Weights of a small GPT-style language model, trained from scratch on English Wikipedia.
Size: 13 layers, width 256, MLP 1024 GELU, vocabulary 2048, 11.3M parameters.
Architecture: LayerNorm before each block, biases, untied embeddings.
Training: a variant of Muon for these matrices, 170M tokens, 5201 steps.
MLP neurons of a small language model. Each row is named by its layer, matrix (up: input weights) and neuron, and shows model dimensions 0-255. Each number is 500 + 50 x the weight over its row's rms, rounded and kept within 0 to 999. Numbers have three digits each.
Before each neuron's rows, "fires in" lists the words (lower case) most often at its 100 highest values on Wikipedia text that the model never trained on. A number after a token or word is its count.

fires in: "of" 49, "lieutenant" 7
L6.up22:467546434540471531578500466524548502486440449558509448564555552517549542538469498447485449508393555435540494572514571531413466487522495521562497630513514552518525464535510437492556575455556534540489525500567549467458560533407436406434432578552429466509557457465474572494478538440459542563536519501467489552526489570561458509490477524365489495473613452484492497578513584528471482534546420508524417488504483495525504475531524422449450602546446494501512559516643494534498579567509502460567501569567543536541481443500476462462604512462443512451482567451552498412572497494488538497478601448478529450548547484433486496521457446582512499458509517449574430566437547515487553525451528442534490448522557511509428528542464562476455556421540395514440385449466510411433444606360511

fires in: "of" 48, "zone" 4, "candidate" 4
L7.up120:441514540482459448534495416538462623484574422476468467642477513410530442523535542429474364516502529514421502502456572436526520423543498447493428507530477566494441555494456482418456569507478584449540543521536512468507482546489508479457509489579540489397435518465505525478536467488452445489410527578477402474489579478545456544472530508492533549542380493410474573446579560515500507559506399563466523453458560470459522517456482546451468503549507398502503516529574508531478599565557582560577473444498559512578509507465541493456578479509624499571447521552494448397518509538546527504546526498570381533501506564519568475466573573503537552474506594504514495463480479559429509468471477465434516454518437451518480569512446567581604550535401446491473444462477388491471431553468509

fires in: "and" 38, "s" 25, "to" 7
L7.up751:481509526521524482436493447479580502501513510479499494581450491469474558544531499462572493524515541500458582571496670488549511503428482460471543470510483456463509433400484536535563452547469550446474538488451579507428560398559500431530428488568440490553500525407556554547461391518491544435478401504583484537534534497454507457439495520449484549471524532491459622547431496435499520449535553480595508516569485460428460469517552444458499497456523544506499531459590517459463672566493399543576539522503402519487455497519496592404603520464483411481583556494554455493488480452532500559446512482511533537436444583526454453474521488356449538483482561488519601522440498471546437518453435483586455518505544411387541543467536448565525512470483499568467418544537509491554538550496417

fires in: "of" 27, "to" 10, "and" 8, "approximately" 5
L9.up445:456528503553536540593508508565504405490497628514448464520501442576478433411439495430490400415409463476488491503459462515456535443466490577453512461495539533480509565456468563483495498476475543460467386567455531502474510467457493491525511489494521528522528589549557454523451608525474465478524454529461536628541479482509429505575493458525404563467467563507477510507505492437464513477468569512496637550486488465489471440465506510492532588495451566444440442505612489506533447565647430562549588531465533499565426544551441508517552519519551549477511574475509529464387567458493517551432442431523454487483590541523539570457545562534525495550466492503451438535448507453535499448430424461400551508426466486549472615449567570435464499541527426559438494522467510505495576529599639

fires in: "and" 58, "now" 6
L6.up217:563484495411573536485532475459521520544496486478599477496507469448510552463450581508421467464513514528535581515467520577526505459528519596500553566556420516417404436516568566498517484546509470403522497508537457468593617542532511476490457469495372540472491508553499504479542522463464481529555475525491436560536477453482533523480496411510460509452445655467393480542434499468502497436475503439535529489395511525502556554464404448503680424547460422586534458505464587529453512547468544461528440521463573484467561486404396440495566423555465539530541523491470540552433558500453493532412472537496624582546513490509485473503457639528503517451488394482510481403496483481563528481426446454524412568448449535498532434471541482518528530541484562520558472491502465515505480581576554

fires in: "when" 43, "while" 16, "although" 8, "because" 5
L3.up750:581475457538509572452567499445560495481490453491497459447543569493551516479431538452470470536491538513497442498491503471514539528467536523465493463575523530508629509480511549501456420578481495504475402520588553584495487525493484558480462520394524507467410484484437465488493474498568448491471505505437463510498433412463498429460547508424542497500618451519421526477424528572421474567477435557526425444477481440445475441573522606416513494462567485559611483408485424507281534445457536520442578562590438498562533558506482581527588457450530593554521525517543480488496459565576448387535498503443461457573549503470442452498493609485617475557500515410520439456460528545508545440501546522517416575462507470549580487554545495457546433465489513549522541459516486521529495455524469

fires in: "used" 19, "may" 10, "known" 8, "considered" 5, "team" 5, "could" 4
L7.up858:486480462523509586576466502578522433467505530521530499453455487532517531506524446528491514436518513523434426595490605519427608465436472524482522517579576491457510530491462425497548448552458533452482534524529464424497480457513393553480391429590536485586595483526508495589525505504521411489494438550499602502505392450534444489467443436445508501470409492518537511565441416484455563453569519525513525438460498473474575576535525496500501507496453438449507575472623487508550481594488512592527438469533459539506484548418461579502473524473481457515592541511501417451600544576517450474454509447601486487492485462495399571547470526447581471522498524441496606549639548487434409412592600455402504427566488484538483523464514508542584508489525475479453516502506521388549446502497532

fires in: "of" 61, "from" 5
L9.up468:560511503445525530533446521503585408514474498589546473511482470531498508399535525585496461473487488487506416563523515547536518535440548531513501457580546489501560474515514580500474599451532514402440429394488440490495455512621538488501556563568395462560464420445567498530502478465505460475423489488514462519519507522525451488482491459488469553443490516483451517591496469440463551483539450530413366501590547519524413484552459473525611499543469572547524512531462553459377455573483443549502526446512546447546472500477457468378568483588528415567534536461495537579589583528556554491447589436489450497505485501538494495450465429461592395490593426444547491552474525420465510399520495466555533484498449518605400524463509560597457509526563410494535490563584482452485448526441512

fires in: "in" 48, "as" 12, "to" 9, "and" 6
L7.up100:450545391476611553510382487447478423456495516437500442558547516548496507564540512453537536536504601476548521570588439485466382526516470443452554526528478504507429542642448389514471597485454498462389491501563503561498547417567472487437437472502518523501499526514487594566606541572496517500514494461464519455567479557432476486433588480549535437601473483501486553455578509421516515484558459503539514528471461475430476555511464470531501595469465592398495555442425437500465448515419536519453552469537498465616486517495563547529443390471544478387520523566563512547481463510533441559484436523540505477569521542553487540510484535529514542424439451488370425497440538496462502533513508532535430530570541504397558452437532503463531493481501484525451483511425583461558445451520535

fires in: "the" 44, "of" 10, "considered" 8, "s" 7, "in" 4
L8.up6:497417501532589569574559585562534423553481506482551490474503496595450437506559495516545408476510493511537458650446586569465458389548512575430545515586426373509386474449427451518493631497460488396596467479450503527549419540480442432446549481520478511525515561586445586468506424520506523381452528479477431531553468552564482549538595512451492442514480527495536435497501524540480536486548519441547495514540547472470409509450486518418532540539532442598405449486527555519505514550426479455495441500522527538541506590570482470480512551531445542486530502495500487598537456513547515409409516475556462434446596580516541423498537505522534501465477467540532484529509450485496480605449453533439504435462495483609509518469556485558493518508509437520485553530456571411542512463522458

fires in: "a" 30, "its" 19, "his" 16, "this" 10, "an" 7
L3.up973:564542383531506490479593500472474555405520486536563526541470455564518506540479566533446491544514548525556571401434482520416579520486507362465463437450428512585562486589434499545412501510506495520512574539533450487528478514488491400427470585570515504451468518515538462563531406490474363464450474583468473510464518541498506492420451519443543534481424507524535587506525524500505465494475515528440504504609586486356534470434489462544453477533489467524498460450507478586667467511493496602520508437562448410457492505529453487559446539535484453517459391422490447556486473439438502462490530501435625480474464455494486499566545485474476531494512441539512588551415517510489553439519527522511581508445577465476510497583491467525513527503494521522483434464442587574527357518529419

fires in: "his" 14, "the" 13, "as" 13, "then" 8, "leading" 5, "but" 5
L3.up455:490446467537397480398545511408455504437532518499530486514528477530505389542474545528441480544509465505612457547490511459553486487469510473559542509405450575592464468587462509545482501577411507554572392511565502553540434549463483505543568528479424564478469504539498612508612577483544553474508543558542522551435491439522515459473421498457407496501482472498491419645360501441470492504552442446575486524508434570461524578497403397500537500422480536536552464519492533564489544448460470502525516528490553426484512440555504537473395554562532576495518524498505524475543417412496479416462436479519529580454531476386474435477445422563457504434559520477510531495452524424428498471486513475563498489586511494556551461562515446627501435521499556530562407526459509490544459442471511

fires in: "to" 40, "been" 6, "well" 4
L7.up773:499432465447594447495458551500506544523463499452526623561507525554508513561415464410518513565520428514574524443465573491503481492534553469544484474556556521412524534512470440549361512498587479437549549442518438560537539424518438534547497475582474469481530476562433548543553536527487528480454458408460504445484517503424533594478568523497514437541385527517559542436513559470539457487353559469503492548550465533508556400483472399493517478427583437521496456595420528512520602480533597525509554564479516456475555432541430455479509532489451535454503553455419511515440492440482515469522484497588503418483466510490469569522420514497481590522605434597515540479517485494516439467532600470474485569562421449540407603406423472595540444491479484426524466518499543478551498452491473

fires in: "in" 21, "to" 15, "of" 14, "for" 12, "after" 9, "and" 6
L7.up498:491503522537540507527438453527481356475543527490619409472528459526523464580513526497432529579500473413527474487498505465465540526536455523447551443527519511397484405445580442541477553524456471509428490427541415597350537542567476456527474534428477486519526540509517569521587488447576482475494493487462498451517550501454528570418470556534429544453450550466544516593487527370529549496545504475562508457474451498474530406533414517435463506426530457491501615547511527452446460495447519485464523572578439494515485435485455499522501497422465534431550589432516573482526508426559532525438481465600524478623543442563507586513507550496629596549499555483428485471481565397469442502456415549545529500617515492449551442511432508471528462571537474429491531529555553480459503531539491

fires in: "of" 12, "three" 10, "four" 9, "among" 9, "following" 6, "many" 5
L7.up173:487479430511561481571480439423432503485529407510552472544485489487420459470529443522494492495523476448567466529565514561477556565534505527574453542588535577529434498455464480514532518626520567556437456541524576569457546553531496480518495503470506415478426421501512430460461546376534345477496485467506482377558463508462451513525554571524564435503542483450553511486479428483539486380501457435563449496537529540436502500505499381526515493457458502490545604517429459503490578475467499498551512550563532510594436587534447416462667591419439478439468491480577557472538545497442541503608435471498422510459502522549436477530560552568474397570545484450548488460507432458600601455511468477543484473513542532517497420478572532505466510452523469476506481467558472470591503495475454

fires in: "grigorovich" 20, "to" 14, "complete" 6, "golden" 5, "with" 5, "sprigg" 4
L6.up683:494519458492519530488445466532533504509435527471424568537484476485497413490509457472615495527477547495460540469477529558505583419433417483476387485513544532628503558467480493548592471571490505526500488514507552510475481452413494437431418507474543543537470453582541507510526509496553509552472431465477559437526542556574519557481603443497514530518501537528581473535531536456534489516437556507476502546572482521624503480544462438514460491558469432510443472463447518588610616539461661441495537476531509452496561451624500460408444483493510571452521454502475494423542518467533453509416524605504516413465551493507460400507600554525532454561546529450542525511519519433379414504497452469430579521561457433563459469466425429406517466475513511492456481449412611569511492410499544

fires in: "an" 62, "another" 11
L9.up896:444506483515462484512494555523516487444530510585536531518523552518464607472426521442436456474499505507505584450465511479559423503534433500499566519500470546613498528485563480556510602483510508587501502552449519568628500430481431477544475481442529574521533520532399463511595512471583484531523519542506409547516487583515493546503496555450545481518423473516461471505550458530560537371427460465464494477575500494560478460433494484480602564499562486501411499627388625505586499552505416563505446442501495446451420520441514538555518538485524522536545518493493382483506516500528484471423527627525555430568477528488469532487535508428518466492458455455450475431504526551560511461449520499565579555531568499439435482538566435491428441452387477516410478471418592562497416400461402

fires in: "an" 33, "became" 12, "another" 7, "this" 4, "been" 4
L7.up809:429491424465537529580550560450527507455434461455488493473495516406498563526521531476523441500538611406504466534478632576439595437503540499508477582594483544539607525386443491475487437518452525437463507561590487449463496570532514471543538475448517479522469476465477484523533533480518440528492557405518534480625515438606446486550523492463476500515443482497565479525526487452465537467426480549528522550455487465546437335404575517491450501501557460475500483592621565411439525533480509584511497543519423402364454496427548491512495536559489463539507539492468550488506526467464576395539543509376508557500527518532480458542534534442486542492517517549426601542473493521445482423548536586512495550545536426469512455533550435446480420511481462482464551525479540440448476437538408

fires in: "to" 41, "would" 20, "can" 11, "not" 10, "must" 4
L7.up561:560540543534465436502432584511509462526558487558502544548410469511497572560472533523501533587546468444450513537484541500520626514503599534504557509490523375493486522536516416497417447501499488435535473515499494429374472452517518468518520475510447530533505530477494511518511497494570525561568393454550453399609400490499526517509430462573460494480419520512589496446521429467610498471548554450563556431531543605439432536474583533585449510462497519477545519354490514550447536567554479510481516440529451448498585504564480491466501481590519502477492544527477480503501522464535491491442461422362470394458511512522476464566581464504494369449497538532515525506482515471513428457528563474412418517475479520523388447516440406563520502450515591479516520537448405558627489571504520

fires in: "to" 29, "more" 14, "would" 8
L8.up42:442448463491527523504562470555491524457525445561470441554487601522551426527461494498481409464481389439534463529449622483553483514487586530509561461461562531536498480494543462468518474556592538504475542427524413545477479520575485495545595469506500559507493533510493586437569516491601484576483467433414462482512531520559426508489463420505451493473472493514521497487550543468473489522432473485484584490556506440533424427578580554500562448516354501497548532608518422473465550528449462623419567451594469544549509543502498475546557544553588477543491493431539492484475447473508460446524544489527465381458454529545518554494531528498543502556562417579536497601398545445458509405504512433519561577504434360551504589485458452431476436481561514517389523466458533515592540518467521

fires in: "as" 24, "a" 13, "american" 10, "became" 9
L7.up274:541512435433609447557502503440534572465446539594523620517494585575366472528539478504519511584499441502568514500496543513424520479564488509506478509467460455519492538580531456601512481501426397504530516527512505440581406413484440470491461449427514532492506623405533563530561598481533540487540527442453469489662500498529467590410454504528394459496505466485510496515516582411519474459438513553429514487490542568507425491449451483494557484502534544488425590528518523504557442566570433531482458504574525513459516478523489553520430463503489473488523424461481594569478528511431469496514485486449484503528530576388431496441467488488576497486514487526460439536506401487539482464595547470522533487549437439566508529470628501437519539450435552444411495509526428434513539412589539

fires in: "was" 25, "would" 9, "at" 9, "it" 8, "could" 5
L7.up639:569492468442447602501502497474504549450551539474575454491495406540466491535474500448531507543576528425546542600537472493454478495516484424460428354567502432561468558510525494453483600464420510454526493511502434471432510511548517442371563438447424486551503457487408535684608551536546495534498437524457566588523518578470525508487524492527475593519459439493512536416500551489532431496527547557515510477483470456410546409454474519464491543469423452451639606466476556535493551527483490554583512530482496496520534549561585486451497472448613476555465563526504558522504470493596487478531471526558522481375509548532464492454457525497447463491509546459460490554461562477546532342488534411460573526436525504493453487451500466406476443453461545495541548544559517467454480536502464

fires in: "of" 22, "a" 11, "murdoch" 5, "s" 5, "arm" 4, "has" 4
L8.up60:484461555534538479436387523534511446573492490511473486478564520538444489490461513506530555529586486594505514509519442576421514419612465592496545474536448545490481431451514453539642413504586421504519499481487534531470464566469453510423456531516423476514440499457456482533632574527392497448481399464542450440517592451501454575426493481438530512517519558450487555459503505449488567412520457510452442520485537421437427531446510502521380470556561516462529510506566497512562499492569418541471449573492595512469495563493510494470475510515444572523390568501505500491447637563554517549454496423524573471518539524530524422568486515396575475543454455454511618551528432435530429492520479544586475487565462425568498575557460509503543382513493459593500459477517508496505493484496533

fires in: "the" 31, "his" 7, "s" 6, "altissimus" 4, "relatively" 4
L7.up11:495489555446521527483456599516483549435420494428617444449479461529469499545583551533616474510515428396599518557466584530497459498457404545518487469513464477512531554454462533490535459526449460517514378523522539523509483535475512470475507561439433501523448513495442554456521512523495520351522526458516615450489570497558476478498459530454498489502430556556527558546537575528470514503516449486504538545463504536399474542472407504474554456503534533445476547475501523518541608426534388550506537468602392592496523528567550530480561501444555577512589459480476412507565527503544460482482483393522464474565493422406498437494470413529499453535546514567441494491542536542558480427597407469569455499540444497465542499493491481479478516457383472381580494581502452611510496476576581

fires in: "of" 36, "to" 26, "against" 6, "for" 5, "and" 4
L10.up896:584536506499517427481499509520548575529467484530591458540554564468504385544443512458572477578429540465384406438541596471517456429457493513477520459470490521463563485470482490565539521469461551456453544553463489517480484445502478496523499536563376486565532459459519514548530547457553462439522466474406486476469554501378566557525450444503372407524451519540543564513421541362473465455520528458484519492504517553516524504464425560563549515446540527491439443514575533452509518541469522472542564552414686455494524540448491591382468465536488518571574449529450553578523443527484512596506458536577477505575518480519540461634505467498485475538645540549520543443510417513465504495544579503530481469444474551504442557521431550467412529492539479526481423453483515488472487472557453

fires in: "of" 62, "s" 10, "this" 6
L7.up690:486564467440569519493468562517434528481493467540572477511551378444510446544481458485481469516448433511555552620546490563429468483545397521527460423487501565458533460422482560442501480446449499504417602460541430535490425476491485476568509535480480521553443429470532556577544483493610499534426545510569497526528461454541370480489446540467613483460488551493490497552574495446502488540526466509560517425519560491483465462462519505472407460469551381540511494531549486513580569589473439601515629574520453512492431494481486480537634601495465600445617513503521476494480544519507564473503530456507567478464488490597505422571453556416500505473519542591576483450526458515463450468535566538469463450510501471504466524558477435623521464460450480584550510534554464510512402431418532

fires in: "was" 30, "has" 21, "is" 12, "had" 10, "would" 6, "have" 5
L7.up356:415560500530450495535539520466550512463562443525479467522580491476523500563603464536502536479535492461474470585462519614519579498607464426511571489501504447413582454539503465492484542491372516423495497599578528552446513456557508555461492404506611550427501502565449421584562469449572467502377569453446573360593508502527472422498426558443440423497562511522511472473496505445558529426413484511564566469523419462479454535467591475458530481431484402487535520499402473462571505494549436541535492420512502455458547481506575521480547512438539574455432499463528569583499499419504487532531500612531500560416493534557466531511455513515539535499423511514478465518451556516411353448418526557498480514475535536543467528461497536504516443466533488488593551499497490570548477489479500

fires in: "as" 23, "was" 20, "became" 15, "elected" 4
L10.up606:480479419602546511556486384535442527528466537462518497493545567572475566465509512444590481524539486570416493500469443461537431546527408492440511540490485455566505469562454548568486420548354517585500450442529498572461512495450421470507511486439380565562473498471446550530589460502453408548524493427493441494566540466576585491422448457519439502551504572419556481558461578450563474469493554493461454436474516469566461569461433466588494473527426432473415466574579465478527405537490469599468567471461520549557501505532478561552556557569493470495582539551534515531555523514461498527433520571465435551459427509525488544462501525575506539480501586508549534480512476479436495463503558573494556389433467465492525529410543552561538566477425522423510465447502464542632489544526550

fires in: "as" 17, "during" 15, "from" 13, "to" 11, "following" 7
L8.up492:544493404460540465577532516525511478542477499531566431522454523561526554419406436522461559477495508406504442429512450443425552548478472467441436451601430497521496518485456466490521535429415469541508511496600549535526487546621512518486437543426470578454539624479521531526614459407480499522463484534458531499589491533581518509433528522583413471565521471569521511481463494461395582397506437528569461554507500518444491600478443483605489429469547546515521520421480543434525494495485518459458473504500465415557528476623507442565555461556467486497555529521578524455502557461580512460495501452472500485502457427474533529523487448557572507545579491473400507603435597472533527510566527469552515499519445576470589488487616431463454503511445529517446382537467460532501511572572564

fires in: "an" 28, "and" 20, "any" 9, "or" 6
L10.up497:484556422411465450540457421444507472493443484537555487573588625504456501484567574456509513595444587502602479570532533508570537499469504535441564420549554501556491482521568627517518492449490471456554571527664514443412492461555512489387433478525482428539520563574442504551511522452521489547515513512562483551482479513404424549482493468521585500515456510505485542521469459449561493403504484445486519538563500569470370484427485546470483584526533472483455459511563544425499550491449463541367500533404528518535443596442525489504565478522490476551500508414482456510528509484489395501483506430502502613434552562607465474596469516505532497555532484503520461557566504472467450565499474531501515531488524488428462537497472404448471493470610496378521543460453553481442424534493468

fires in: "as" 28, "and" 9, "became" 5, "a" 5, "an" 4, "was" 4
L9.up535:502532474441463434558602448540563512409466555549420490422546557526475444453474471534490501488448522533501503416443585511485508480551509480571411481538461566549483531365472480527539500582458542452452468531485565453540393579467504547437474461524486521530528584413507523519524515427493500472508557510486492522589500570518603479497454561470484519532463508479481496601427602371510457396458607481478423551400498473451463489510534593542508541487435474487422522497542535462536535527490509560485488558548573571505486516452502562460504484540468393461465503479552506513473528428511613640628473455434450499539414494517490472458497630509500479497515521456502493527546485510559544568537474527394424456408495486444510464479516463515415512533456589467517468432412429448605488507546482

fires in: "by" 24, "the" 17, "and" 7, "featuring" 7, "no" 4
L9.up881:516569479456546484500569475458460492404484520509453463498537488521532416504541554432471463486631558521526493564482541527482494478496445510484504366559487404486511479573509557490518548473374582479547475388494463537564502530513364531518522555501486557460473482564598549620528371440527528492603506562529410566471566495576502559397582489493533465460572441466445574495486472504534549451419470473527435434625527493495454505471392441537473505477461511457486458444554530481522577507579442491419499553519519483592505484436488382466466554499546458538522520472525447572565489508458495568532404543556527459515515570586533537533553473501506541590557504498602497471408485449491514546497466547474536387592509458484563498458496554480523534470454522542507478497505578497429539502433464

fires in: "of" 71, "revolution" 4
L7.up161:553456518485437408497506473445460440499511475538538458534552599504604539437531456512533440536540573447428432549560501542497460495512450550496560532486535514504538480536528392528553479444499583538545497484518520594497589557422510468485488438487504520420451541442433536410477564487526419450432444483528565512475521481540481470499480528494550393568541597437548582503540546477482557554400506490495414487513463522473493464458540505535507480526582585553565554496553505466520411481458461491539531593529583471458412547473546499460573545473500578464467420525503536444534565399525557458431494467495412467439554504456433578513526542522473458497545618572405459514495503509442471583529484493592490488519409472454478453569431459521468512399598567481333459497534595549454520499439448

fires in: "of" 58, "from" 11
L8.up790:472428552452570493680459495592512425493526441448505542535471457491435469443514535412464568516484487479461575562586526520401530560538392515487493480612572531518577484561481491514501544445444560459457536458568455517518480557365499498446451495636549515546480573471520526622553542466469511512528545465440518492488465455465442550547534526442492506470514482525470519439497475356440525547449428490511429428474472500427486549492486495450493555486533499411557530548575556503507510505558524518454516541510533466547466479550420586441546511398470513504504460601562562455519474513515478526492587506519475477477446496410477435519545584534524534521538488509552461545442547512487445581517542486483548474591426457515482448395448494516515422535594538547418499568513400537505516383529585

fires in: "not" 20, "to" 14, "have" 12, "would" 8, "cannot" 4
L8.up588:589483595562552453457409529493474450526544495482550488682540552461450464500543541506516519376555506495522464493453555549429555506505534543424562537492455438595491532515595407525452454585529452557522515517621457540479527431458449555486458433523500531443513430532407536467580540425486430557537454450501508417555457434478556481486572524565485516465521526550519451465522458426548587427489493549481515400561488434455579517461578476573470576500475469484539538550505494431472497602571551471545519512575536551547561485571508564454437507398397517518513539531433558487457513497484539507430541415431514545441468474487471495543574509424546540518467513502495458479433552523496455458513435465499470586460488520535447498439512540512512411452478597557415476533448433456604507439480491

fires in: "can" 19, "to" 16, "may" 13, "we" 8
L7.up952:532484449495477528428503545470569444536515508495555633497479467517524531559464555551597571547461515481545586594462468518508530448483471394520556450548520473491527484604524511451529443524499537331554454542459557428423559451600474459405554473581441508535429414507465488536591570488588451497492418421498480571418506393446453547384558481502416519492474584579572569463525453467430441386552505513541515528444485459585531479531490514457419559459409494515545464498495531483540461562524515558571481532537490489592511448520453471490491542422472504467498520489481476467543475479491494493405527516490474554516473492430463586544574568565485466570498451528448445520511443500447485548542493385485468595579435512525403568484432518463527455508467491534536570512488456486537559539457520

fires in: "of" 20, "in" 13, "and" 10, "physics" 7, "sciences" 7, "mathematical" 4
L9.up329:547502527538544458466580517470492426468522519503549438516604428530382480563471520503498439599427540558528465510491493488526533550532554502365530463445472472467509508433537546506587490468479447450480551507528496597488579494497546481558504572562434497484555623441567604514511480545499504430441554454584512459518567531450549535448464511517469513522456495456429405482456590478505460421416525458496555561524458543515540504442434610424450491485474524506516508515428491528431548508511468447459483415437482572518447599543526419452538433526575632489481460456436454479535556383493540629442467460491414565468568456544521447589584549429521546510483519512535531550518509500544412513496554535463524517522577481547420441412455529613503543492519553505522577421508483463522447480463518

fires in: "an" 61, "another" 10
L10.up979:515546488487507571639494565414460425446508485535562521512518528539566549478377486462510388471603505498500523520483479399529526542544441520521527510584464528580570577422629544484468494518509526491548502379396490497469491443553474511489465450510529467470469532541461548449500461520525499434527552510474432495444432529465448456512463541553547449477460528482484561505506516446528554441514547476470465545430434599580444462565458499396466566527456500560494469537487503615513558454536515607488411449556477518450410544598461499507516439389524526472451502495454478494622506544411550574478583528521490421533483572394532415522524503543533483482415509557488500522542482497516509478467550564485504518608471397402497504455561480400501563391486490486462508468465601529503464465525462

fires in: "to" 65, "also" 5
L7.up880:558436476464473526512441479451499487499461452485627490456510583567517587473424468529541529509564571453464506565480581604587577516488414507512530495527532484434525575517542538463507394527455449454602417503479453516490528452513449528487468523517458476513502514619472518535465460469573530504564469479493514389502494392480504530407515488503481451521523529459441548462537501497587487519608469607525547541486492509388532440494511576537429393486542511552515527509523474518492455508558520509435535566465524449474597583534502498421476470543366444477470521491439550564426476601520427555464478379525486485551423568448561399537395478523543491461474524482601550545474500471602489461403517394451450513577539471547451499474521468586529443472523554537500511538500497519583478573569468

fires in: "to" 46, "can" 21, "would" 7, "could" 6
L6.up658:547536514512486540444399540537592487491588513513500600530439488528435635508549508519508555509486457391436477511546549502497573467480555509542528541578477438565537466472454477530469488469465455446474457577515482448421451523505401441502567407540500521594527507503426526539440534476540472454457506427519571446418464427526489456353516513485440540513460588593520501376488439512579410472574487564517470578508509526468502511526604600573497508516543467545538475518513546452478568571499442456494518538458488470513548555557454510486468462601508485519554571614505460540436546516473475452454544539447451437488398524392462443578573474543584435556474434495531506549459543455570452506554509425482519547522528458500389493534405574548463483505578499430515439494497481497555418484474482

fires in: "have" 14, "or" 11, "and" 9, "to" 8, "has" 7, "had" 5
L8.up850:553459490487519567525496451646545465447443545417527474522510571470464519593514527501527464514514588501527443516419593472574518481533548514451495453433456537456557531471604599555473450459518486549451488581532446448453499418476509630398464440608529473481498575462460446451521599559495520603529518555408463466482413485555507471523502509528483468508486497459518482570430454389546471425459507448567497474460512516488453427433515459553488546486540492446554499439433540504496474548496446532512499510548515592593518501586490512475460476491536526556478538510523445549451509448479500514413453534465515464575504541419460447516496470574578585538432422548526562544406465434509417484479389427501650490481568399479493518485427548434493529549527547583495505532407560496563441477516510

fires in: "an" 41, "another" 7, "was" 4
L9.up419:517505477492487527540471499508468462440455528568588447483470489500579610465432500420401479550484463412534563533519389493558483498634414514570516514587511570484518500576504499545505565553460509478408425451542462426477453432507473523536601491547493489547487543489502433548555480472537420590595479412448513483516397478598504537492477565493468520510516476444429444496497396416491506595457474550475596466500440631523393485474447477490562597516392500559446571535518435573585481540534434621493513451474486505482511554471578485422447475460474470488503491551473531559499492435472495513499532547515525457536461482485521495448486591477530543507514470492395465577467478580538466497490561535457501514544479451528464580438602468514460569467486649505528497472481466583473465539478441

fires in: "two" 21, "three" 18, "eight" 6, "four" 5
L3.up106:572588497519566487513533464507493504492532482508535472513509591451509498513470466470547598523524482553510544506576508485476434532468524564586397529470439542484558463530666593518536365497531546585480468560535521596468527499457495452491580502529489502529472457480442485515467428374529438584488469466493522488561588554481593440487521431491429469480532522522483486539526506521443527532493427557514403455514572522481533468488499538369489380433527503465491437514415585425558497425443456456544497494461521492546518580410479502504552432419576573404472481494509492470540516534536483469565566433545569359507518420526505481459491478465525477441623571509566481466475580367425467539483546490444499467503482476505585494504549539414468532469453480394523441531516462528569514501457459

fires in: "for" 26, "and" 18, "a" 11, "the" 8, "by" 5, "in" 5
L10.up610:531519468438473515534475384464496508530520487522586387507512584494444506543487454541428497602441523403494479511485329515550510505507410545520432495556567474397442480491475517573513465496522554398495439529538486477425544530512547514482551412501517543470411475521501488530528484486593479516492486564528472463478498436502544562389441567464502470462567537457482511497519489496542569448428491479564489472494511500409489509466397528440486476524415616393588471482420623489445515577478446580527568588475477522448437563544498473545510499497511609497545468474508500566489487442504530455458506442465545459438493457532498529425476523476532613529528501434509465621463486486523498440453493504490443460506552543527410449560554524483481555584527377510584550541500569566616400509500458

fires in: "and" 64
L7.up113:534434486450454443521521473497477442425501402545430497443502552412525566498552490599454481467566624467567558479478470443490540461570497488539462540490382502579455464518591542445439477434483493520514434579529444503562454484607442536497462433448435482510476521593538595543579551513525451510527422446456433383532497462546438515504500466518618528470510513481554419458604489442498473368444532466528542487423542527437487472485472552577488563420361471508416461491525493521518504498456410522439533475529524518507528572479432547404572513525469522454513575554503540449535609553522530504472592444462583488471457508501490498538445506552494516487470521483537529533536563467548535565459533533534497590504475548492448505459530519411563558446524573489570535499470608419476487578552564

fires in: "and" 57, "s" 14, "some" 8, "no" 7
L7.up524:549451508445470565495532530512501511514507480462470456579581476444460477501531507462437469447539493492513470550457572563457490494511537443543405488568431468467446519412462439515489553524500501396481401507553505435419464555614473442490552541529444588619381467471541458495506455478574472450465347497513424571535533490520562494519589558571556451460512528414547491610457466463449472495516466414571533482631562579411460457524490512406502554425518431529415494476462613477552499546492384509439565567463509538608510439481508529505569601531487477497494427473522491554531484503506436554554482488499507465483497589589468482504420453575540509498493557504594426494445462489501563537480467539522543538541449499439451549452483492500455562481505386548510537483467463487584519565510469

fires in: "when" 51, "while" 14, "how" 6, "where" 4, "though" 4
L3.up518:507498413431517528537435486462506535500535451577503438461485581575523485550579533506479472569443500565557560499497498493497544541434510423430570526466504516558476526448497480426503544476340496542532513506542493572512497459477478425497455573566424607497486554440451468504536540515486488511418464457429422441511490414461484483538498464523502620505477469551476559574459486481504517533421532548362434532457552566456524502550524444536490438488549524522506490555526551480444466467500385517409629557567380496567510539498495514479499428489433561467424487486539539555506527588526422495536512613595472493572489405538500453538608591480455445629575465514468532449498556495482502530478493559520419517575472463377503449436496516517421489464564522491567462410505536461457498557471536